config.yaml
norm: "layernorm"
lr_head: 0.00594
warmup_steps: 200
doc_mask: true
train_tokens: 283700000
steps: 8658
dataset: "wikipedia_en"
MLP neurons of a small language model. Each row is named by its layer, matrix (up: input weights) and neuron, and shows model dimensions 0-191. Each number is 128 + 32 x the weight over its row's rms, rounded and kept within 0 to 255. Numbers have three digits each.
A block is one neuron, or neurons of one layer that tend to fire together. After each block is what it responds to, as a language model described it from the Wikipedia text at the highest values.

L6.up14:093149107114128123158119148093055163143088138164107099128113196115109162084097146086155066096125147083150135147097139063085077104154136156132099099194138132158164141089087153124170124124203138151132101170126100153138182124160134168186118092134158127146148055121136113080220121138156139052096113118114082152093167128092082137114108121108133107155071172162052097207136070184131091126144094093089091165147131136121120124142101213138109156114101138135187128133114155142180111140148148125164166121162145078096125115095127131095095136136151087139152124128102204130145149138142123138
L6.up31:097185147139071104115106175108088169148078165111178149130120086165116116113064120183129138098118097178158101122099182152155159090174077117099186154152073132163114155111074158174115128051095119107074125158115147104161109110135137094128114161143130110071162132138179126130119041122110134094102130132140144126120079093145133124175132175144162152142147176139135097138152129155119139158101089124107076143178148134139176152114089143157138166147104199094154084144125143180102105138185146113093052090102117142109072149165143131080122170144157132123146128107192132071156150127048158056
L6.up40:157152192152113112075115141193103163177107117137162160119156128121150103161117091135141175139130091063067100126151056145105125084144111154125159113131082111065036158157124097151135050109116141097159108136112218094165116131174128145127132107120171136143131094170088159129196060095111118056103134109093129143169132145177089168099149133111172156135094105148101172081132110118075095088103133144151068182120177110119119155180146148164120159137162129122133149103168124115208064124122120143133091082094136141138121119099167140113148168123113135147148129120147139090160133135122190055
L6.up47:147133131114123146097205129130146124107124069132122107158043157127135146107107149126143126112110177126084119097158152166152163120171130166121111189141118084166096110123168152079061162144119139086152161144085165145127163175166147107133181096195146057143103051154119060128161133136154167075157144152140100157118195159154087154175144088133145156118138162111106180103153090124057171073077156066154142118185141128157134129134117118164117116119076144113171087084117116142139071113129109159119150115134135135182080200085126145075118100183115138093140082092144121119078119149131077110
L6.up53:073090186143105165080092106128102122108124153160121103130105149135141122125098097117109154068154171152067210181108100105160099182164113150145103138154156136142103206130154124116102087107131127199118089142084170108081077076116164112124127191105119141110090142076124159113182103174073071063146101059143117167074116101099145078158131088159065127112177088115117141144111148103132081144145173113119097159146133151107175185132174106148085164138126119127122117156085048127210122123121133166152144096121152136131139150104130096130158169159131166086109134147176165138109117138168087136
L6.up68:140162148109115151110107144150118097077083122098150177163134174153099107179180103134093121061066175075127104113137121112121145093124157139159076151085173097109065087092120067080095161141138161128134197124140166160073137070171123100123081110172115106086155147118134106097142079132175142141179139137142143094130091129104096098128111138115150105113176156115118161100154205161163155128207084150139123167144190103131149164132073161166119109113128114062150125152205161090170073125158123164153120090158121124090140141157104148134093139121120136135102090196086132167167089061156128111
L6.up174:151186139149097117151046138151169109055114108086114196158143124164152138124104104131092130094114103101117180068107122082142169123129168198118178080125112118183124043136180115145157131140112175159115146150122068118096097166097149176160177084141118126118149115173096165052115057108134025195092130129178088126118103142139143100112174141106111174114128061121093150071110095129132135153145084108125130172162140127103119164160094112189136125108145130141125112122114171147141140139110137122111113120112110099156180124172172146103135126128109183146128121041129104166109147082144135159
L6.up177:160134166098113085093136123123114153150175151119107092116140110078124114113134153146097127143109155093121159110109141163113176119174178130159119172182082122190097082141143106088106070063116100148141134161088131065132141123175161167123100084115133116135137121095061076178149120169121133105132125063192159132107129161146098106127062077128149183086090150110092075126134191054180191103160076112181099111121136188073092134127127126186151105138105139153114162133169131109132134100155157149167139119118082180143159108117104089098130106223075112144191121111162106110168160120127097136
L6.up211:158128153129133125173079152141146087140126139133102173118189144090118172135207116126113129147158133135090129117137122093137113154136088156164097166040102127128107127145135104156133160141159138169158111074131089113107106106099123130184120207117132165137128082075125127126127049153094121130161142179158203138104125128103139159129134082067157059115127132161099088117102150117139128061191077107153117158071233114115108142091065066130127117101117057117162200138109153158146125118152152095148110135094172148135151097181154106121101178162124152103147050150157136138140081152139084122
L6.up216:152106152112127151145120142156170146105123119114136088104109078142141153129145115108145175111119108086188132114106182102104197165167104129116123187133162141131147144100151140110091113098112170109110129116080122170166153151094084118106055096080142105134132077046195126058123144100139102170187137115151112107146075110161076145177135142110139070091102115133113102213180165190144058093065136101137113144166138116102138111086153182151126115136122183122151093154141073090164072113115160052115181151122122109152185171142115131151138127183170080149062094101104110147151128138123116144
L6.up233:128095128110163164162144170094146158104136136105134119153057125081163118087140095141113119092093167124149151120151104144123125129108095146181066137160132082144139092132138109133082119142106136087201102120125172142141152142144146184155173150084175106150076096142139124059131105140153106104138114063162108131153163170148178178116136058128102168102158152125051136057137085120113142173122126144117121157024129130075119097118214087151202173123175145161098133080068132101117123078087176172126093131137165058178137106159171153101134127165134112127176120148163135118155158139144135143
L6.up249:122113121126085070116139109202164087106064093132102160108158113144071112117162161137133064110108169114122155114190131141117136166123121113143157095179164090118101129152170138125107077154138088154096187150166182115142133153161114097105109102152174116142115110172124139088103056162096114110118120099118119073114139119171076128087106112129116148152096144123124193157136101113129183189116134160121066142147182159148208218129142153170154134076125155080195077155132093175152058125135092108114111122114089168079117156125140129052131115106111120176159199080143158119114124118100123105
L6.up280:090143122080098122123077133130114152089153129197072161091118174097136109118098146124141188120103127071165133138116093150193145112179097163166157156154127163176122071080135156110197137139112146132151138149107108086134131110100152098153141102145094163140144110164161106141149120158107087126148105140144048130099175057175097153129121138149143089157164172118084104143186082140115181117149028137136110191093191141077139156160147089139090148086119111145227154099120184166175121060125157108100148101139116140136053154124137137101147139138142144124093075101101125118118101106097133087
L6.up293:097129112105121147153111117093158117132103173147128169100146128114119076157072106100154111092091135129107080137127136118143132095140109055102117120134146084144099110092130095167186114084167167180158128169168109134174138108177097154203129074170112154150134115165132137070158104159115125135114125164158135088081146131100100139154205117115105138065140115041128137133161077095127137113144082174117075126137174152097129130130069133149060196079135144142168100124129073133130161127163180169138102132168158164094128154161182149161167133128127059152189160107169147120181100035090154116
L6.up312:105090166143117142172113144140117097127122113109124124094130064087075108164068125065110126170114094106106129150148089186116143090154129125127057141151090141138058121090136131148119184153156137187130115131068154125183134100136115112147104194116112113151149170204160162119174121189076118115096128085144085153114146090089132158177126143119097119089086127136075142156135115182068145107129029179134111121109202156125140140133075132187069120118136110126076121149110184145219132132179118131132134120138162163066147140138083164088139127192112151169129121114137142154132150120105091093
L6.up347:076137135164128121110115063155162170122126075141121123156075136076103152148191115114092139083110155121145075172181100104138130144142104175159170133144091098144079067134148115096119148101110077151112160135120164161139120154087170075075079148125129177144087132169122173165112055127185032081183177140157098093178175099074105164109143105109161127096150163186149116148140173170128110096121127152128146158166112100104153139236087147110125152079133153094131118154101147168134153151093163113093138097133137111129121090133151196072135082137129121116101119129085157132105137124078126137
Responds to: Early word-piece fragments

L6.up6:162135113129195145153143129161147113159126129118087072151161134126105153122105109104095200119149174089122118160114115143148190120164138094163128121110138098106115134106163073093078126130221109124199089107082113135137144127163136125178131113162162120164157127115154142124192127095153113144159086122204148105140135144097148146142121088097140114136113183107110169166122177100124121086087051122067121119138085104091152138105089139157136220102102163129178091093158076087093091059123235067155143143159111156103153105151119099104120143143134081167105072092152114069123113126140098118
L6.up24:109108140117084187110143134097134133154150118087165121145156120096101082101155150177136123107134065160141146154147135162115172097124117113145195159103117103087153111113150056142099113108177149133136135177103108155090141071092054138092111161165200173134115092129085153123160166122114127123165137109120097127075121067180177097147134112072153166107125092150139167122115163076161070076052140104139155111104132112096076162101121103103099141129145135158187170118143146081073161095067087159112129170140175141152153111204188183135136057109145075177107152158140163105162118146122120145
L6.up26:103141123125116157171116116106084107147079166088091100143141134193171112188196091166160142105200131143146148110085189161115147183144212150138138123117165099091115127073099124126138112100113118161156130116144121163157097075082075115164124173131154126132211082107088097145148094124104121167101061123165154195074161112118132123116149113095127133124168115178137102136107101135078141159128172094118093171135083135116151108127109123127191143096110144119125110082139120062100066133104190094110095148114131130049108183159096120086191110136168177121142088134162125172165122088159124100
L6.up63:148106079111182150128115172156123151114132136096208104148164067163170141145124096156128136147119113154150132120116133094145126171210082167150146138134074152115143160139146078090075123143130102118098092180154156149200119168186112116114128087192127132138071090130096138140157113186093105144153151104114122138119129102106138126102075070125181135058148055145134151111082073109160049100150131099140119133156100192119125172132149081151099072114117192077117099124135064123114119147108159184120093145132119117178201112086096151121087164165189110111139079137138159125125113163090152106
L6.up86:150101150154155122163119109153176172129138131142228179137099104088095112151118140068153098131129131135140114168124159130139137117175120100146152130092128091090113152137195096182127128109157123161062175192082125117068063148107115111134161187113143218152104189073043115104139124134113115097101083124140108152149144033137163125127131126110176050134139102105111162070114136147155133080137149146097183135113153136160071158122121102088097106141105149164109096101100133112128121168089147121122114152105192131163117149116096120169173129071139101146123132181156160111101165090085129190
L6.up109:120100155087132177111128136106093145088111134156156125157165162143091143168139094111112118179136118139098108128140144136131159140126103146168119115120091088118089135161122078165097138124092095134191088137086214126185074156144079163115163185179126141145159147077161191119144135168168088154111073078170113148086141168088149182068073138156108145115187101146079129152145159081182093100158120100182108134166093138151091170158128105090066121157118080140076094107087174100071163177160154132147111158131113125104141142128094151136134129090117081056124111139170133124152044146106095097
L6.up133:179109099136145145151115150161100083154119098136127133096122177112146176092144049128108124078125152114092141188092139216202178124188091145126130116086167118138104081137152161150141102171120068085122119093165112080118077148091143111111112159168185144214105117135150107110090135106111166137124079127157099101140180071139046157126142097117105163151120085084077141124119215130170064168134133151053121167164121147156144165132124096108133119116122156111140100127124175085127176140076166126106166074140129139119087108180111165110108104131138146121070125169150172118125126092125127129
L6.up143:144136113084145163101149186156023162087119161136173178140145123046114109124133146149200153168113132156118125165146150100215152123152107130104116129123142093099132093111132119136152138099123081166113101113132141096151128105117147108145111146099121161144136162095110115156165109180119146089174182186117093134113075087129084201064146140132144163105142131106131144130112112085145063150171082131182091100111150131142098086103125101123128067132155110111121100144156126091139137175074147130096094134088066093148226128172142160131146116140184174127120039076147138149111166184112083131
L6.up153:088149134093130079151119141149103116115091115064154123162162125068132145171173133149074157157099168165128105037101140089092145163094137083103105092125076129125076107101165119128148163157119151100111102149156152214159130101151145211105124105197123171138129114125114124118138139181141133164128157157092173129105224082169114190096147085097096105109132110177104120112129104057142122121114080124126125124112160113117180193082144150158143098138103122137167157106105110140131140155153160159122097058091157161113058144105128151063148102211163160095144123125132134114168161157136138088
L6.up161:150151121143140114160141162091169100098095111088171129112140133101137152135135142099120169110069141127145112165109071141113191139108043102145138089145161179126159146101116164133223091040118079117079108175113182141155080173118145178138039100155124115122122089126074122079126184140161129136128135188129132128143133130113153135089123077104079122145136082143098141156128056129131154075111191126152130165129081115096098098144120110116141106143098168156117089148217079169126120154109175107101152132118187096133138131158091171072135106144164141122080118095159125155087154159123170182
L6.up200:226123157156168089122098189144081193086087072132095114142163137152133131178129064126171153125144129138090095081139110076171177106155106105144077185101163146122094123157214111087120132155088141106089103171176076131083096157111119108144115145168119165141139118136090112110135115115147161147153143187130130138047070085078157129109113076188092099196140127173064186183108159120125127129110126156126121158134157118095112152142136140159075107105144164164100170124135137075088137132103162079128152148086152156156155143098139140147142121107155099127088110187108111128148127078099130099
L6.up239:163103093137122123096097153158081128048135111174069074132152206110093085157127127153093094120135104156145075125130101103126171107109107041136144085071113136121164132151153089092146075181116151059117104150080125138121106109156192119139158128158104145188183110182057126112135190097087169116144125114194137104130172192162149087125132136076129045164153117141092153114121127069111158147102165138085124166136176117108114122147099166159135128115134157163155135141119122129135171088090143143087153140132171125097106110136093135079134102185124182157103133146178151167105156129176176142
L6.up285:127083120125076145131072160146100144105166142108136111109160102060106154111110109168144095200129141146120141096135121124117162141132117141124161117205124174141143111092155146168111108178103197161080115143124164109165109115147179114067135061117128121146123191107180149119183139201127123089116169137070071135113037078182131133109078084168119119183092096190091166141112110104089152154105147101142130098118113113146180163095163058110126083129058128164112161082160120120095127140136130093171155125131069091117077157143120148077111139122153151146186116133103119169157181125107136091
L6.up341:077143143145121076079152115136067157130141099142171108191126171147123093208171133198067112085120138105117111171096156108097145185146135084144148148071110134102196101153125128098157168168156140128106123149152105104152152147108151120140108158145194099136145096088108126086087146079056118103154130108136085085104149133149131117099106069104150095189131109151095182131125212094163123103169099122179099120099168154108104138125134067147130141074114127222098125135192099133150116111157154136154069125044122037137101124102102127101115145105159154126151139125149161120134151147149106143
L6.up349:102143115152131154156065101078126127094082145081108160153173164135133159142120163100096129105166142145127107087147073117180125087197104103121099162072103146109187112105131128106092149066155139097123156105146153121145120115032150158135094124124101149098202164090158102179152103165157114167126152147141110152099133085169104141109159089079116062194122145087113109138115070085195137084109094123141173105137197110130109113141152161123060106173163165134129091134146158076161190157149081138162144099145142173111100150176192084145115098087135143115122129108194167107125106080137140133
L6.up351:168046183145205095170103162110088165115128081140113170158193135162121120095164110084125162160124113101115152090144107089050182186090106100115130165038073092166160170178209116081147155141139092138114168119115133098072116139115114136134145128152108122151078097105124130108143091101098118137102086141133080102084122121137090144166097138126188105104128110146142126193130152111147128123146129093116085185160122179112124158142153152116182070127103099075159130140078143148117158121085099200089144171145113158072107149132146111131141110108142125139124116120189142145131118196068152122
Responds to: Mid-word fragments after consonant onsets

L4.up11:126156169177159124089172084139128153116135113101135141149208097159143127114104141058060113099120105118067103133142185095157134127128116125152154112143086097153116152167115095122097098105104181135114080130039137137128117135141164151105134108156176116148118120115158108113090174112070148121183124055113121120107201126147151159144060106145148113201156083176106149117137119153178104091079143098108129153162201089101092168119150125134189146109135146098125102137104110162108185137168112102114079099177187103147126191154174113119142164167071117046092141115146165091129120180155110162
L4.up69:120146073151042208129104133117104170137158107155145144136174190155137085058153192141093142146184098107133113151165115144123121116159111110137152140112100135161066092150189161151110056107112084087107115091148132125136134145171094125187187148162125122131174088123101174123121055120135158112141181157182093147130114101137117071095116074124110174152147142085045132152107101111114118184091076140182093118157144114097142146154128072121147186129126122085132108139131134132140060113106209126133125136162087171165142071133180140097136124165133076113114107111133167121118095167120155105
L4.up105:156146137098121077125178118107110140095108115130144133128158111113122127103143170164039185149130171090116149155142076097137169184136150155086143156188120059145111135134159112127101141154107125033039097107067121172163151150123153163141099139109180082096162105096159122130151159139161139081077181084132156140108070129103044169096159065113128114149116135147155158146119118135044074175145152120161089139154183161129137136129166092124118147124153145125145142090085178146136147119131142139096106122091126097125097079109145129095125125204136176145104142178098167164142058143104151094
L4.up153:169126135105147141134177149146119144135082086145173146080128134114183141183176115113114149133141100202097116134110135086162104148091121146084138153108061084151096134118181125123079143158101091098158074108161131123162172128151136135116080155159132133121134116118130119076139094100154160121139202088114119106115059195109110156058088096071137151175131069078124240131091144088129115149086152134147053099151125116111153173136179077091121125136109177129135172064099143170181154119136164178127074124179151112130157109069112110110145139143090183165136147164129173125158115122124135101
Responds to: Mid-word subword fragments

L4.up59:137156184113195140167039131144183133060107159102080141081131173134108105144139164107098103188179134105112099123110129079104120159116137191138131115148107131110123109077094140086160099086052104161146091137185135136104127150112109140119151087111051102145128131100131112162168125100130136105143117094145091092142114143176157112095171144078167122081113117122161180154138078176118074191133097151112096178126182129096195097142085157071116110129112173176180103108149113128144155107070109087122131134193134115155155141164150143159161081151171149138097078128147141158104122142106062182
L4.up222:131101128116172122158137135136106097043051127084142076186129141169107083144128175149114113131185129132164148073178107105171114200147148138106145149078123141110086114152120208126078111104148157162072130165118110110098116122155085137106144121143084103167146128069135158133081067142191177082100116117107133126150065143112101145073169158111117187130097069101144083117149099102096159098160140105166122169175113100096150132140129082160089174099140117195155151151154110199135101120121132118083089107141163155096172116152147205156129160133109122123156118123128163115136145175126140048
L4.up238:171181146095125145150049157136124119043105128175135117115132104193142097114106138122085127156171109153090122091164196121039098174105127147192141110173146057091139089164142135141131151116122129152160113110128144065110122117112111155144136134066097186113119124129104171130135166116143086111135070145091099174141163141100094104111129137136150112154147131101161093114141116114108138130163077114082116193122108200134056152086122066170066173167145180071148130130150114132089149123101142109091178213113138117100152109151134179097141077114104131160124139178105190169149136161117115141
L4.up285:082126140119150182170151083115143123084109122117085113161129155121073097130169128054119108157122127144082099124077101114160144176152128187146122127115101107163170167142119138124118108124198083177109132137100127176154121147108148115064157101122146124123117074105133145086079117086120146145154058100174129084110116149122177166125126176134157162128153166081104150148121180143109193142151113120096083189171125118103151130043185136111123123135080136146163093123174179157098124120096095087086184122144058097126151196174142131145143131126160086140113088129178111090064164172110124219
Responds to: Role-introducing "as"

L8.up10:126083089089135134143101120201173130094155136181068133154116153097081126101125060111136166168152155122150111151137088191171169136200139200135119071148077087158096049157158152097144118098131127102097131094135130136103068125110142171120122112179172116102080173162146129163139153144154122093093146142128186147136121083091059156059128148094116104132120128134153089135123121117132159196162097118072100109112157140084107131166130062137102112178140092110135107092111120073136146067136123158150140081158124098098123123141178158144086161183138140188105153151103167141134107174073172160
Responds to: Clause-linking conjunctions

L8.up342:124110134137086140107133157148047088121129148187142171157123166128126184087101086122087102111095097090139133104144167108056149141179107172115129125037112107139136139106107103096143123137099182079146138112084185166123169116120174121186068124055106137097138130172123119065193136137108161137158085120147122115133135167142141108159147158105124111159104129081090117157126100109147186146129158142181083129156124140090040170147109055157122127092094151078149159136156090127178181102145175143150066088121109145147100134144100107195168107184140164177156140095095118179152106107122121123
Responds to: Mid-word fragments after initials

L6.up34:102133152132139180150110153171147138085109149146097139131121189203170141128163086132106153123183074109098154142153140119060139147139094149113161092129119094155079078125107116128104065084095181179100143132117059131117168076072150154107098113169155128111092111134111150114143162061206136166144118081097180089140097147113159178131084105090159107149142125155119170142075152157121120147184138059141150093117112106115161147098218089056138104084125158155112138130169130148093129119115149110127153115099055096100183092122153112173109116150132091111075143170115187181119151146126157139
L6.up42:181127178120169137161081152077144093116080099144122135082098101109069171136126105109105109108096129156109142138150105180142138157054095110138144110080131132152115125167094057094147169096117133068178124151078172066192146105149110125166169075147160151175146162095124184133101089150116104097099194155179100143153118069145203116154153138117137121120090112144079140174152067094180147154131111175080107160176153091125128119161106099142148105103111155093132135157092096181084117142122135137148132210157098157151147111125146127158146173109081142049149142159117194135118117082113119123
L6.up43:082134126152149133116150140174126125103143093021164071142150093093062145176180119092106104145082166077116132117101111121171113141129129125152113117204143089103125092115139184108124150131154108116157111112137119113180157122153127194149080099190133102202141101157141127128153145118092091134158167166165092101114122125110067144132136137108128165108171130054093087129188116080172090081092123143140145140139072087112091062105134192099150148129121130151131155136135177159082157198122194105096164177107147116115132176132102123181126070132070126161128128127105172156176132143072130107
L6.up62:037152092085122119073106138117157165169115107162136170175107121102061090182124147145132111102127122084218165119172156145105084152135138124172174105150113113098086078115132124084121183134117158177136123111091097163090058132182127152126065127190075088175140134128162067150138106127151125138133108098164170131121044108112171131178110107093120126174132168100095124097161108132185083180141141160142108119128150120073122168133101117201088137096136156110160114109156138108162108134091121172098127148106131101091112104133171140126115117188149089168195108124129185182121150089120140110
L6.up117:120187126127084129105188132150147137148134131128081169096148124201082144132125113109115127082152118152137157173112128147110154133183136167134156090151121128140077149110133192209147109079121166172131169125071102135105148096150114102152089121106143181111152155173139124095131077110143100173160166113130142073143075162182145124140185150147114116121131125074180198126079107120151171126092124094136127198123119081149122127054136167195092065090090106184088130174166164111101122085104156044133109143072093087090130115116088147108106119130132059134127158119123103165138106168105073149
L6.up137:123180151124117134114156201100139091122125113137129156068162105168112084175127176138058137095143117124123155073153172127163102086143122141100199155125123143113144123171114103170110087106119148183096113105094133123074117134140088086117099109163148095057112122161167102146162060130147143133127189139158087119128185127159168131148143149127148152158144154167058068063140129098108095124120170032079126128191078141124113094120114175146119179069156116152118089128076166113156133162126200119090116108163120100162132121181164102126103139094156096121166166109114159156116108170138096052
L6.up151:066189116185107069143152124110150147124113141134096113096127069133115182079175124062088121091097158079117121129136158135167181196163149100149197093150113148108122142168145111139087087093076129138105115126103127120075113114150110144141108117167132138121135109173111114108148137133119102081089172053184102130171119157115136115162179103109142162133159157095105064134118046121111147187169168173123123152169125103101149129153138137112125150113102177100115113162166110144156099147188122105077161095062114133145086147128119134203116128078093196197166122171122107108174134098060142139
L6.up164:104136135138128136186097132124150086109087142148106087118089072142129099135206107102136057124075102163123154164124177098149084164150096174167091110193102104118059132154078101143096112114098146171135132142141167154162089089164114114152143109126233158145141133142105106086081185126101120081205114112146172126146083128063158173153092149119115084122151115133160150215157153119062142109133187129113116153127163156116134112131108140145145093189130157139115124115110080128178049165113126118113095078094116154076096116154165085128087105172164082157114141167096125109129106148117121143
L6.up182:129115104151158147177128148159176161133172051140089158038115166130106131118160111167101143095141107109126095156139202157163093226102091154118106102153095068162130125160177179151093102080125138118160169103085120073095111147110097087097082074148132168170147151100070101148077099160136142120050091101132122159163135110107150132131131139149178141097160117097064103178106136115110095121117116068159131121174090164201152098139137144141133099109102084116120172104107150112111139139117120105133159125188144107128096145085161162074165084184116100102153187185166136142122131115128121105
L6.up183:136147165147107209089103131140134140052133168130148115135111135184154130185152123096113114118138124121138119140146142099139108126178139134101156070128091133037080118129100129028154115112135117165146114133109114063108138121140127094107107063154133130131106153127107093136147146077169102140172126110170176108159091142128097140141076142139138170099178124087066182130210081120044108156140143102107088171122105083117118096158142034143123156116159166126125146130080124146105103152141202104137142110119135127103170155164188212168128125114158095173095133177154160151088146158107101161
L6.up185:146142173072138134158144162082107167079131159124097057124134165166119099106168092155160142121081073122159153163120111126152127140153102122106127111123154090136108048124148080091085098069148090134133137159133151099135108057109164137099079138191192078145059169149084067140106158133109168110170098128125154073075154126049202123161141076122167156154163161111134111199155122154086117155132140116145136147106128076127138095195141143111171107124162196120166126148128096150127148135121135151158127134114099152082086159135089089137161189163139110132144129153122152092172133156076077167
L6.up212:103154152138113158116130114132127105124168118193154174120139092052099148152108169078084115144088107110084131195158123117074158056122146117159145154187135096091097166107151163117111091132063140213142080076135122156167086140151145155094114113113127166082133162124113123078157138094118190141105172112122180092189129157096117147083164114104115122157128176067165165097104149141125077182128147152094147094169146099084163114127120176183143112078107144107081054142133106150128080101116205144129108083103137122109145141152173127159149108134149127117100180167164157160140133148095055127
L6.up217:167153136097180108174135156126073142137118109135144164074167114096133153142170159108095143174090105150093112115116136107099142142129150177151125104133114098113108139124169143085149131135140127117199111113123123133181105121162103149086134090139135109161102092086120125092175113148135151091155124166130139169142115117147140169161195157230154090133150127131043117138109106185109137158191055092152081055113102127153144130097206139129049142087135151144126071130088138128114074111144132121129098104115127030152133132255096109103149113145116145063138113151127158099110158159132101121
L6.up358:114106195157176112106124115127127127082134157119140143177123142181096060159145150089158138193152136155112152123123117090117106166161127176165107129135106116127108183135100044104155093153115144120126133133113237128135078114129144131101162119164111152118092101116125153072134115112066067146159141157193109132102077181164112145133119123073149145121110125097137133133131107143120164145095140109123114150067127145097109149137174117134069036099151181114169132173104158117082126160157177075081151141081184092051149162164119104141114123108133149061161132096038145127105167162119092120
L6.up368:150106127133114157161105171084160090195088085136156126040122139113095063155185109094103169106108100151147156121123137106104129171142103193109124115127131175162109070095183112141101098113109138139132118148116168059109154177136151117117086134110175130135134141112092160108152170108073180162080205079149167099110134188076116100131092162140133081095137090072085160211101125185086149123129103084129123181164160108134098109103134188164115123125153115143083160164091131104096127156102126067185084183161134139129101149161165136143118130143129175136081150178127122135091131163148106101
L6.up380:108139136152114152106148179147086130080146124061062120086163121172058117121152109105171133081152087113095139108152131159126122123111160123177130133188118082136095099154081096154144159130106151090121152098148114177058103099094116076136120096157083075129152151079141177084108109134171103115143143175158098120188132135130170136119157108074160112084084158056134197161122142116106088172135126127083111187132171149142179088104143114160120151191187114098148076158112073184163092138160092169178135146159132130140128181112111080188135093142135148072147161170098151162117122111081127117
Responds to: Clause-linking word after comma